{
  "head_dim": 32,
  "vocab_size": 1024,
  "rope_base": 22100.0,
  "rope_fraction": 1.0,
  "qk_norm": false,
  "attn_scale": 0.177,
  "optimizer": "muon",
  "lr_head": 0.00525,
  "grad_clip": 1.0,
  "warmup_steps": 200,
  "decay_fraction": 0.926,
  "final_lr_fraction": 0.0,
  "doc_mask": true
}
MLP neurons of a small language model. Each row is named by its layer, matrix (gate and up: input weights) and neuron, and shows model dimensions 0-95. Each number is 128 + 32 x the weight over its row's rms, rounded and kept within 0 to 255. A neuron's up and down rows have the sign that makes its largest values positive.
After each neuron's rows, "fires on" lists the tokens most often at its 100 highest values on Wikipedia text that the model never trained on.

L4.gate26 [134 138 143 106 170 152 225 120 115 130 193 144  98 124 147  72 135  88  96 210  90  91 145 103 106 117 155 154 133 122 137 163  77 140  78 141 137 133 128  86 133 162 111 188 167 114 149  88  73 141 120 119 144 132 125 106 142 135 156 110  85  89 154 138 125 137 128 156 141 173 128 163 120 141 135 164 156 116 101 148 156 146  88  65 111 117 112 130 100  89 131 117 157 134 109 150]
L4.up26 [155 135 180 138 125 125 192 104 125 144 136  70 134 125 126 142 138  98 152 120 106 130  92 154 103 124 168 167 113  82  93 182  94 117  80 125 133 110 170 137 156 152  77  92 179 112 152 142 167 115  85 130 151 146 124  49 150 143 210 122 157  80  93 114 160 168 193 208 137 134 116 185 134 127 132 112 165  71 156 155  97 140 137 131 174  94 212 160 140 132 148 135  63 129 100 143]
fires on: "e", "ong", "ing", "p", "ar", "v"

L4.gate11 [ 93 138 141 183 181 117 131 129 127 109  99 161 129 100 130  71 168 147 119 167 177 120 193 130  98 127  83  67 101 152 178 174 140 132 130 109  92 154  79 134  92 128 177 101 150 157 179 114 113 112  85  99 190 127 130  67  83 121 120 150 136  72 150  76 124 146 108 115  57 121 142 113  80  80 150 161 136 152 186 140  92 229 158 127 143  94 156  93 190 101 153 132 137 154  89  69]
L4.up11 [154 166 146 132 107 149 120 129 108 129  96 134 183 120 163 131 131 145 108  93  98 159 169  93  92 103 178 116 163 134 164 101 114 127  99 119 105 126 129 189 108 139 109 170  92 133 139 131 145 132 114  88 171 107 160  69 103 114 118 143  73  40 160 131 166 172 146 115  89 119 175 135 143  82 136 144 174 164 176 118 153 119 201 154  93 165 105 131 130 181 129 155  95 101 121 166]
fires on: "n", "ame", "l", "st", "ed", "ince"

L4.gate157 [123  90 139 149 142  52 181 136  89 171 130 127 142 142  90  86 152  35  90 142 186  63  98 119  87 226 115 148 104 166 118 162 152  90  96 134 118 115  93 134 142 161  64 133 173 173 100  94 156 105  92  98 139 155 156 140 179 145 123 119 139 193 128 120 129 123 154  95 136 187 153 140 140 180 148 134 104 125 181 143 130 153  91 104 100 165 141 154 166 141  92 164 118 143 131 183]
L4.up157 [148  95 164 124 137 157 137 137 198 123  56 133 184  89 117 119 189  88 175 141 145  95 113  98 148 111 154 107 103  45 141 119  92 149 180  89  39 150  96 134 134 140  46 143 134 135 181 146 115 137 119 134 145 102  81 171 131 108 161 145  97 139 105  99 117 136 157 101 143  83 124 141 142 146  90 157 155 174 125 167 155  73 139  95 137 181 152 175 173 138 133 175 106 131 116  92]
fires on: "g", "al", "in", "ter", "."

L4.gate65 [ 92 129 124  76 108 149  88 128 155 136 135 155 121 110 136 157 105 116 137 155 137 137 137 153 127 145 165 147 134 188 112 125 189 111 150 143 104  88 115 150 141 104 116 124 101 123 165  66 174  86 156  69 111 143 149 121  79 128  98 191  59  48 156 110 121 144 119 132  99 117 106 171 140  97  51  96 150 145 140 175 145  88 159 138 122 220 164 151 107  89 179 121 149 129 138 121]
L4.up65 [159 144 122 130  80  97 159 137 142 195 117  48  99  99 131 125 174  99 107  92 112 116 153  58 134 137 185 173 105 132  84 126 102  75 143 106 150 116  78 131 135 136 132 150 117 107 113 100 111 121 115 104  83 198  91 118 135 180 153 141  97 120 156 192  55 161 115 145 136 142 149  97 119 143  88 171  79  60 117  65 121 201 104 129 105  91  87  93 154 122 155 112 114 129 147 153]
fires on: " h", "p", "pp", "st", "l"

L4.gate70 [176 147 148 106  83 120 103 113 112  76 110 130 108 151 162 145 116 105 148  83 123  98 138 166 108 100  68 155 122 110 145 194 128 101 105 164 136 125 111 112 100 138 123 131 174 116 124 116 114 117 197 153  74 131 147  91  91 132 130 147  78 111 143 186 148 150  76 117  89 132 123  98 133 170 113 164 149 117 212 171 108 144 101 125 130 141 145 149  93 188 138  95 137 157 126 116]
L4.up70 [ 97  96 137 109 185  78 126  70 124 157 123 184 184 115 198 130 126  80 122 161 134 115 124 138  94 123 135 117 145 118  83  81 124 175 151  91 114 115 169  85 164  94 105 137 146 155 131 142 150 126 120  73 184  99 112 111 107 124 121 181 132 153 105 115 125  93 117 107 131 142 137 169 126 204 147 155 144 199 171  91 163 190  31 165 111 118 108 106 127 100 121 113 136 133 111  92]
fires on: "\n\n", ")\n\n", " |\n\n", ".\n\n"

L4.gate61 [135 117 152 159 121  72 102 141  98 131 125 112  99 187 141 110 129 159 167 116 150  99 122 124 119 130 129  93 152 123 127 149  86 166 143 158 149 133 138 113 120  69 158 180 133 144 142 155 173 127 132  60 136 183 124 126 115  45 166 146 133 151 117 153 145 125  73  91  99 113 128 115 163  56 118  90 123 140 111 151 153 130 143 117 143 109 117 135 132 130 139 201 105 172  67 225]
L4.up61 [ 86 108 127 142  28  79 134 143 141  93  70 148 103  82 131  92  96 175 168 134  96 120 113 104 110  95  89 112 114 175 137 147  96 140 108 106  66 144 118 130 122 113 136  98 108 172 126 132 129  94 181 140 183 132  95  83  73  48 100 158  96 126 165 112 100 100 166 119  98 138 169 139 147  69 123  80 138 190 111 125 102 127 132  81 123 108  82 135 185  92 176 135  88 124  97 164]
fires on: " s", "k", " as", "os", "f"

L4.gate178 [158 164  89  89 170 126 132 121 156 145 120 137 110 127  93 140 111 107 191 141 130 101 174 169  98 134 165 116 104 179  90 142  74  71  90 177 160 120 137 161 110 126 116 140 122 144 152 153 119 132 151 174  92 155 111 171 100  75  99  97  98 143  96 190 123  84 190 139 194 147 110 152 128  58 137 148 104 129 162 164 126 150  89 126  96  91 107 156 121  97 127 160  96 172  99 123]
L4.up178 [140 156 216  72 138 165 111 102 151 135 103 119 192 115 129 156 109 120  81 207  66 134 121 109 135 147 132 188 110  72 148  83 123 146 105 163 148  80 131 147 159 155 199 151 114  83 108 107 139 110 132 136 162  82 139  66  82 198 100 108 110 176 158 172 116 119 134 163 104 133 130 125 101 162 178 121 163 112  93 186 144 127 175 193 155 110 141 121 132  76 124 113 126 113 133 119]
fires on: ",", "ough", "ever", "0", "4", "9"

L4.gate33 [ 92 170 138  78 107 114 153 178 155 142 143 120 114  95 156  96 144 127 131 139 123  61 123 140 194 164 145 123 123  96 136 111 113 133 198 157 150 129 164 119 126  70 156 123 119 164 124 160 160 111 113 132 139 133 147 101 107 130  90  94 135 130 179 108 144 180 144 145 109 169  87 119 124 152 106  76 205 141 149  63  80 113  94 109 127 101 107 111 191 143 125 108 215 126 130 126]
L4.up33 [139 147 130 137 130 206 132 177  99 135 132 144  68 123 141 114  72 136 161 144 177 137 125 104 147 191 180 160 182 181  78 114 126 107 138 137 123 128 141  93 113 150 120 154 104 153  90 182 112 111 135 117 125 102 139 118 115 147 104 127  87 158 168 159 154  72 153  96 141 126 100 158 112 158 102  88 163 199 135 107 183 102 119 152 173 133  97 178  72 134  93 128  86  94 131 135]
fires on: "r", "ill", "ic", "k", "5"

L4.gate52 [134 135  79 129 127 122 111 181 135  81 172 132 104 167 113 112 169  90 131  80 156 155 117 127 127 175 167 147 119  94 157 183 116 177 114 119 162 142 119 164 102 103 130 110  86  83 107 130  71 144 120  86 158 139 133 117 143 118 114 111  99 120  94  87 152 168 124 165 174  99  26 201  91 109 162 109 129 141  86 199  94 168 169 168 156 129 129  89 145 174 111 162 135 100  92 169]
L4.up52 [100 142 163 136 138 138 170 195  82 127 139  77 134 112 131 117 127 123 160 167 110 166 108 143  98 193 162 144 139 123  93 110 200 186 157 130 141 115 153 140 116 178 135 179 133 128 159 111 141 120 145 118  93 141 154 141 125 178 107 127 112  98 135 109 154 133 150 170 150 170  85 103 123 133  73  96 117 151 136 133 126 171 131 134 103 143 154 128  81 134 163 122 163 107 126 145]
fires on: "ab", "u", "qu", "it", "v"

L4.gate72 [139  74 130 123 131 142 129 135 163 102  90 167 115 109 133 189  86 109 132 141 105 124 136  88 123 177 209 148 102 193  98  71 114  82 146  85  80 111 104 159 183 149 144 190 156 117 175  94 111  72 149  87 108 179 140 106  70  68 148 168 108 113 158 167 113 150 108 124 102 104 121 175 160  94 105  85  75 131 124 127 164 192 186 138 146 121 125  87  97 156 111 177 193 121 162 174]
L4.up72 [ 95  96 118 125 124 119 113 170  99  83  82 145 119 115  90 157 131  88 134 138 123  88 106 129 144 149 197 153 119 148 112  93 128 127 139 118 100 155  86 123  96 132 116 136 107 132 149 142 111 115 133  87 121 126 139 112  96 103 165 175 121  88 138 159 107 157 109 149  99 127 124 176 122 119 117 110  77 165  88  87 184 177 126 162  96 100 127 123  76 143 145 129 198 141 169 196]
fires on: ".\n\n", " |\n\n", "\n\n"

L4.gate75 [125 219 111 174 187 109 171 130 139 141  88  91 123 112 124  91  75  97 116 119  97 140  74  48 102 143 158 140 127 146 134 150 113 122 132  66 114 109 128  95 150 165 123 103 118 144 160 122 135 141 167 152 129 136 147 140 146 135 117 139 132 129 177 148 114 121 140 180 154  68 101  78 138  73 142 151 112  82 146 175 134 111  75 131  66 112  91 152 120 109 142 139  82 142 116 124]
L4.up75 [137 167 164 116 124 104 113 114 143 143  44 146 169  97 159 153  99  91 131 101  97 126  72 124 139 153 153 102 128  43 130 143 134 139 129 126 126 131  49 101 103 140 118 167  84 116 122 145 112 161 131 145  40 147  60 145 142 116 148 124 110 131  63 148 133  87  68 136 133 106 151 119 142 111 103  94 171 119 177  96 119  90 146 214 189 135 135 138 125  56  89 119 145 121 121 105]
fires on: "ar", "th", "y", "olog", "or", "od"

L4.gate123 [134  91 126 145 101 101  84 130 143 120  53 173 169 104 131  93 155 167 173 116 123 109 149  95 136 148 117 109 115 136 135  93 125 157 124 129 129  37  76 144 101 118  91 127 103 123 148 182 109 130 154 131 166 117  64 109 118 121  93 189 116 145 150 141 140 157  39 130 119 174 160 144 172 127 226 147 117 130 129  84  97  88 120  96 142 142 132 135 135 139 113 123 152 126 145 138]
L4.up123 [100 131 125 123 141 200 190 103 174 135 166 141 114  79 161  48 161 117  86 191 137 174 193 141 123 145 186 116  78  95 107 155 115 138 111 127 117 142  65 126 107 130 146 133 105 125 122 103 124 160 151 130 147 145  99 145 119 167 119 150 178 137 167 121 107 156 111 174 114 115 110 190 167 190 132 149 132  27 110 159 122 102  73 165 164 130  99 149 106 101 109 186 116 122 131  95]
fires on: "m", "y", "ub", "ion"